Weights of a small GPT-style language model, trained from scratch on English Wikipedia.
Size: 14 layers, width 256, 2 heads of 128, vocabulary 6755, 14.7M parameters.
Architecture: RMSNorm after each block, no biases in attention or MLP, normalized queries and keys.
Training: a variant of Muon for these matrices, 388M tokens, 16472 steps.
MLP neurons of a small language model. Each row is named by its layer, matrix (down: output weights) and neuron, and shows model dimensions 16-207. Each number is 128 + 24 x the weight over its row's rms, rounded and kept within 0 to 255. Numbers have three digits each. A neuron's up and down rows have the sign that makes its largest values positive.
After each neuron's rows, "fires before" lists the tokens most often just after its 100 highest values on Wikipedia text that the model never trained on.

L7.down484:138133123096128124121141118098077180133151110128098147123139143145123149140074155147107084120138133133137121117121120090148108180125152141115121102105118104117096136113177102120118117093123189154129114130085158137104137167152096116124127110095100128121146089156134138071148110131111130149126152136147117145091182119084167137167120111133138169144146131108101132128124139123109137139127136134140106130091088132144101133110129173080138086147113123083111123078072132103121108097100101078117107100088115121111145090121129158146091122119114105150160110094171089150132125165131134141
fires before: " |", ",", " (", "%"

L6.down444:159091160144159159120119089158134164125146083142132102091143156124135117115179131123138150129097115112161102123169156136134164129103161148178135179098130142093147152134130146125111145121124119144132125130116117146130173138125149137090133073143110163178107109172150106145102150082136129105148162133124094126110127129051132144103108138156138162134126136114106138142122110147149134112154106119111103165141179160163141153173143139123101132130123131162136125081122088111095117110145115120107146119109124116111118127140138117145128114096120162105104080148159133139105116104172117118
fires before: " of", " in", "\n", " at", "ch"

L9.down197:148125136118098114173119144117125127122154191108123167158142144082138107120168132105130124153126113124133133161104130119106134095167157123142086123105134115127122119091161123133110118121114165128134139102171145143150146148144089131131128130135161132134107130086140112145125106171174128141166114114154103138119146144107109171130093117124148106167106133125138100145107109091082109170102100165170130171079089170146122110174188114094105139118112074098138137162124174108143113117119151120125107118137149155084087148104128131181174134096138125159112087148149117141128120104123154092
fires before: " |", " |\n"

L9.down481:163152131123152143118140120095142140147131093158110135091169111109150171142168113123131115134104124063153101150112083129164167139108136168099101102123128133113148121095107131094128075127105102163131145120116120135156179141106139158110115110139144153158129137124152117125133084116124102104133103148163145175140107141134152156123121105093137129118087098148154144150100098125130121166141126173126106141136114140115152095131111113106100149130140143110124189124134114131118132107132024131131158117090137106113112107142126093131124142137148121101118124147139121115110082147081128125
fires before: " on", " in", " to", " at"

L11.down425:175131111111100150120152081148165141153160132134084134159144148108079133145166164100109149120122101111130152135114160155106136084124132155153090165104131137138131133114115114125138149127117130130133129104135110150140120147109117127088107146127053194137137107141107137113074108108145135098111133118106091142128150145119086136100111126127142101119119144133120177115134123131172129092149159147140142143134091127135126087135133131091090107173145114122129092123097115117143116112135147140152168141092075086113137095099142148133125133137122089126155111110119130112119091098139136115
fires before: "-", "   ", " "

L6.down450:137144145123122133138140107151169157178070095125123140110091109161079087122146143152116087126114141108122102103144121093116104082130138114122132114093133144138094087130127091160126126142145142140150153153130093117116128100129126132087159133122106119104096137129130118093147130114127114151119147135150154168141197132123122104167105131149136155101136176108123169066124125190083151142146177107120124157119096092142150164146158168119159136150126118101157114162148166137142087123142147127108179132093115123128122131148137180112135122137121150132141172141140127155127145159135144131
fires before: " |", " of", ";", "-", "ore", " round"

L7.down64:101150092089174136129150083118107139099138093172134062160121100094132122139126165118166167086145143126182137114127096134144147135154134125098112130145086110116143111162099095130117148112102104128072113095167130118106110137150130050149122112124130129074134127102083131140160112138112124139090114110149127180109108139131108139158110137127170120117098146120131108149164139085132159115186158104125112099126122109153121170122113086116122125151130133117118135165185157127113137126138091143124155103115128148137142134163094172114127117096125126146092088159158122146108159133119142095
fires before: "%", " |", ";", " |\n", " m", ")"

L7.down371:121123155138146090186188114138126127135131095173126093147118143135122130227136117114087137136111136135110102118095115147132137112132169108135115133128142162114141107114175096130110110151142120119106108150126152152112159138161113090121138064121113126158070109132131104104122108134091101168122153143152130172109125142140108086131119063106116109128120090131127168169133137122116142127123144130099096149157127140140146175124131131165141191144136114129154137127122142180105166141113165141086129131082129149094162106125117090148113151112093125115105162134127163124122122136146162147
fires before: " ", ",", "ét"

L7.down526:162118150131134122166176130097098153137125092146150135078137124154133140127132094114130107103120137113158131105114100079138075087132170123128104109127164125142184145127094146146118135126142101120122121146135102112169103151083123105099089115088112145137112120142137099177135093144105147159085139112070116170125116169096169134137135094121168152144118161105137133122150151112115121155146127135071128146120138147143181163147124108119124147148110118113090159129106109179132149072136116143118134146077139107105083134110124158140170121117148137149113115148146160139141086120136124139
fires before: " in", " to", " by", " on", " from"

L7.down436:147122133123156158097131120133077088136163136123153115124095135067117151146100152083131130133098132101147110131158115127135173102099118187114096109117150127099150140094147152109128097126129160108119195119118156143121091132135144106117094149123176139142091160089126106119116133151155137094111101159133174116130137126174090124153090138137129174160109183131111160141139139118130122117142130117140155117122116142108121085127149129119105138157107118125105144159112149157112138089155159095080144133146123098118140108157094132143134140103146100151183102100097129078147149131139118112
fires before: " |", " well", " a", ";", " |\n"

L7.down78:143129122096130152137130112154124142102121119138138122104145114098142126129127131132123153095118177110127094119159117106153078136149083157151116131151123115149158145183119126185101118133117099119134108111101140115114127107116142132089136158145146145120124095072120174099112045091154171155108138108159098119098159139077124114130105105144129150130146163106120122161108086130139095110138149123127171096167086169118140118128124119122146114132144113086142082149185077141148117118103128107109089103152126095100108105131132169101116106129117103181147132144191110142123138105137153134
fires before: "|", " |\n", " round", ";"

L7.down413:140161096149086138096134138126172119122100138187125152136086133126136108133131151129119157179138149174107138132131135174149141108127152118121124159131123180123159114127167150136159159109113138147158122144137103173144122112165119120159089129131148151103136154177114135116192143142120175147165087140121126150113112145168093112130128119108171111170160107167141136091095126151131146102150122104143143162070124140111168117111095132145117122157155105124072116132096162153123089116137137145078155110151134127130112105122093161170121102123150156117150179139122143106106159146113096136
fires before: "|", "-", " |\n"

L8.down105:117116143097100139095144140155120099091168155137141124125154138139156142109091122131111115109145136143114119137134139132117137134121139148115147114165128162102109136171124123176141109128144132184115128113128160170108129152151140112104150079159165138147103145184134087123084131135151146132180155100132105081129115155111123113101123097114126089114129155168111101166166113092143175164136130167114173125122147094165129115130129137120118056110091137129113116103110118116137152126101104103102106172100109117096158118165158153116138101110114116092112193119125113112122124145110121112
fires before: "0", ")", "%", " ("

L9.down388:135104086101152118067117098174124097143112147104162151106090165136169133141151149099111135157103136129113123126128155137132122097095144155108186103126118204133100083134128113122135088127107114117124113104152113135114133125064144076138095122105119116128119136156134100136110151101145131080127163067147121147104130101125166106169114159152134133163123131120131157116138130133130109108126095116146103132184155090111103159152099094159160105156130099064123106126116101142166102112104150150123120130146116156128122106122116090137152129124151139144129116159121122132123119171180125129
fires before: " ", " the"

L7.down404:136144109128134191144104131114089136121125093149110084155096128150105067138150134123127161124116110128140146104105132116145169110157161127151136117147156116127098146071144140140169107105096093161136089134125146167190100121121086099147131123149119141122121096132152086144139154171158140182155152132084145125122142119108107126145155098139141134159123097138110156079134139178141119144157095093119106139149148141150124133148166160113120127119131070117117125121077149107117073127105136115114164116126121090190133162100111133096117130141118120169129126119116107087162141133149153112
fires before: " (", ")\n", " mi", " |", "^{"

L3.down561:136118145130127127086169097139124088091072128146171121064119141156114164153102122159137136119104116123103122160132135124149139159124107140185140160153163142155106149152124100071159119097093156114109123123142107118103139133136140122123154096128122111095178104128175130101154139107149123139103102090135143144152146106150137120162116113142125156130166122157151128160120125123120146150142123125118167178125134152149132159109125172140147091084136108137124132148130115150076107109114127097108126128119139117112136130130077128099139129137087152102175134129130164105154140112133078137
fires before: " |", " |\n"

L8.down595:119117126137151091095171126155151179163170147060101082111112140133140130119124126133119102118117152126122124142121105138163127166100138126167150099101111152128081100123082162119122118121169140134130165099084054127124127120128086149162145118166134156098145119104127092123109158125152151140128096087132127110111118135117135122162105157165128094128139118095125127118131142130142116097113084109134125152143157127126154133113104100115145117128151128120147121099125124192139132103126117136164156125116116131132108112143111161152114118110151162173146124141107116125108141092172155166
fires before: " ", "The", ","

L9.down353:140149149132120089120133153143134143112148124191093120096154095187140155080140097124138116086134126131101182112167128130157099118119152114121137145116108120140097156141122179097081142152175116092142131143124096132105143100130122083131113119126127102159087189145150137142170133166144145111124124109104116119150129126109132128086089111074119101144107079128151127114142095155123116111128117118123079142141092129151103140106120147107123131099106161108168116136107166138127104129082147127149161123121126104159110148125143123164126088145141161122122092149130153115109132117162078134
fires before: " to", " the", " that", " a", "{"

L7.down579:121133110128128159155138175136148109158186127123070153148123170162133154129167120100100134145078097145148131161123123125131158120125158125146131117102154169173156117142137181128120177125162107121167154101180148139110130101129146134130115122102109157115100109133163097138123107147080134105123123113134091119141126146151103157113134148116169137099110111155148104145144145145107134078176177184096094148145110128119147111134093141159105152169136156096153133132132120170117136118161126136168138111137140134080147129170144103167145140096123099133141113094097160146144107095139151132
fires before: " ", " –", " Q"

L7.down640:112117111076167161093146162159101141127132104191147133112145114116130144137102118119148148131145107104116107137135142137121132103115122168118090130095102144080152165127124153131133144097162106138140099108111132105095127119178097131131115120113123086102113110106107121119122123116104131104135151116183163123131127156127108126120151115160112154179126119118132121137131150104139148112056150118103096116181131124106133101085092131109143168103076121109137134118107120133112147109103098122104139119143142157135152177123161098146172133138092126118123166145134105123165059104130079158
fires before: " |", " |\n", ":", ";", "-"

L11.down570:116114115132122065156110121160146198090089127142101110101151132120131098128143170116105106136132130117138093113141128140123138089107154161145141185117131109143139113112161149121076134145156100141111141152115131083133137107091093111133101132106144135113116116151135115128172110128123168081109118144114105147148110121135126114152108118121130098170112134120136117151083120118102117159115095133164134138075149114138129115104162160129097086124141110157132104177137133110122125099115104109123131129072108160109107147096135125124141115124085137157067110126130113175111076111149149170
fires before: " in", ",", ".", " on", " at", " and"

L9.down318:125174139145140086155110095107116150111107146091120062125124141129145076163114131101137139158100112139082110110125144109071149137171081137154131151093126125140169096153136082139124157161157164078154153149150122095091099096120120124119092154117128142123134094129135170135128118112169130156115103140128127149140119141129148175151103128101157160115105150130134113121096139113113098158119142111133129138130118149117160155114108142158110161131150154126124100137112100120130146159124089113138117150074120114124146114122110123148167115126126138155111136134151122114116142145169099144
fires before: " ", " in", " known", " to", " on"

L7.down380:119142117156123155103170157125117077156123139125165110126128084104102105131103102147127143101166101162145140128118122170128101104151124125088165121144142171106134131085115111150138075117144090151133121089125116119132192134089124103121104102143106153134162116117138128128122108119164111111131125159098132207117145123171146162117189119133131160123159127136135146100110130117125154099107116147128131118145116155164110089158080125116159152107177124075069143111144166118104101116129158165142105134142139115113157128114123099139177169086128122155120111163153152105132144167106102133
fires before: "|", "===", "==", " |\n", ":", "-"

L3.down120:089159130091125144133195140142138128129134148177141146104132144128136098115102106128117143122148107103149140091154134096147109152128113134172115120123146160107134145112171122138150122121134114148095135133143094104084155125079109081160092099125143077109171117116126103109121132158139137113077110119133118161119108134140101166154128129104128153154115126094139104142136149133084134105142113108153090153124146134142141118128118104090099172124123146129116144126058180159091125163112125136116172088149140147132175101118199136096162083110168130094130154078096173137146128128133135105
fires before: " |\n", " |", " of", "ause", "ction"

L11.down615:141170144138130130088122117148114170122156146123105085107129128125116098118114126080102098123099127156134119124117103126125137093130111089138110171135140128144142135103164152118115149105125122114114120093142093129139140144127086115128112127087122109120134112179136140174094126165098138145087151107132187115110113117132118140136120086122123159165117100116099145165100098119141152096112149111136111114165099132122125115136132154127109177134116135113113125171088144135110071094121158144125104108104122097123166098122116093119085136137101151139082116116101120095093090109133137185
fires before: " by", " in", " to", " on", " the"

L6.down25:136152132096135158150160087137151154124109143085102169119099135144168163148143127139073115127119132134133120077159112127148150077151141104128141136141089110144142146104094101137142121146129134147125123136140138118073147102077154119139160147135099140097143113097134131135124130092109149142171110088133119115130104122123123109113102122141118156149075109090108114121124107100117123102134098090159112173113138126157129151117090116136140174095097119112158137101111136171105123169143131149109119087112139148120144072119123170159148105140085145126095089149137112082121121094161136111
fires before: " ", ","

L7.down124:114137096117142100167135125126146142161116100158090149145133163162133166111176130126128159124144097103129118110117125128122146156125163115153109097081109118105119119144141159130088133127104102134125143061118128180163114143115158113113093106083160128133126152121106112151121099163108116120135171133208129118138088129181123126162179149140106117111092162087176167129120154140159120140124131101104113153129113145074150122130087115164111159130144128134153136175128066117085109140160137138137138138138097105114151092065134145118098142103105116109150152152127159075120126127127106109
fires before: " ", " –", " —"

L7.down480:139171147093129155087125116137163083132123137116161121124152117114134132150142135147109170138121110107165120144116118162171162149159126101133138133126105134117167129093102158130090186084135116083092129095095120116156133100122133156098101153103108097142124093142164141113122104145166139097129146126128103182092134168116129102118168123137116149110132101146049122099139126114134067123150100153114142127187107148127160101117112150148106126168129114126109130137131148109156088085134123170143120150162122142158145152112101142107109089139106150130149136147090096097140108132183077162
fires before: "-", "   ", " ", "\""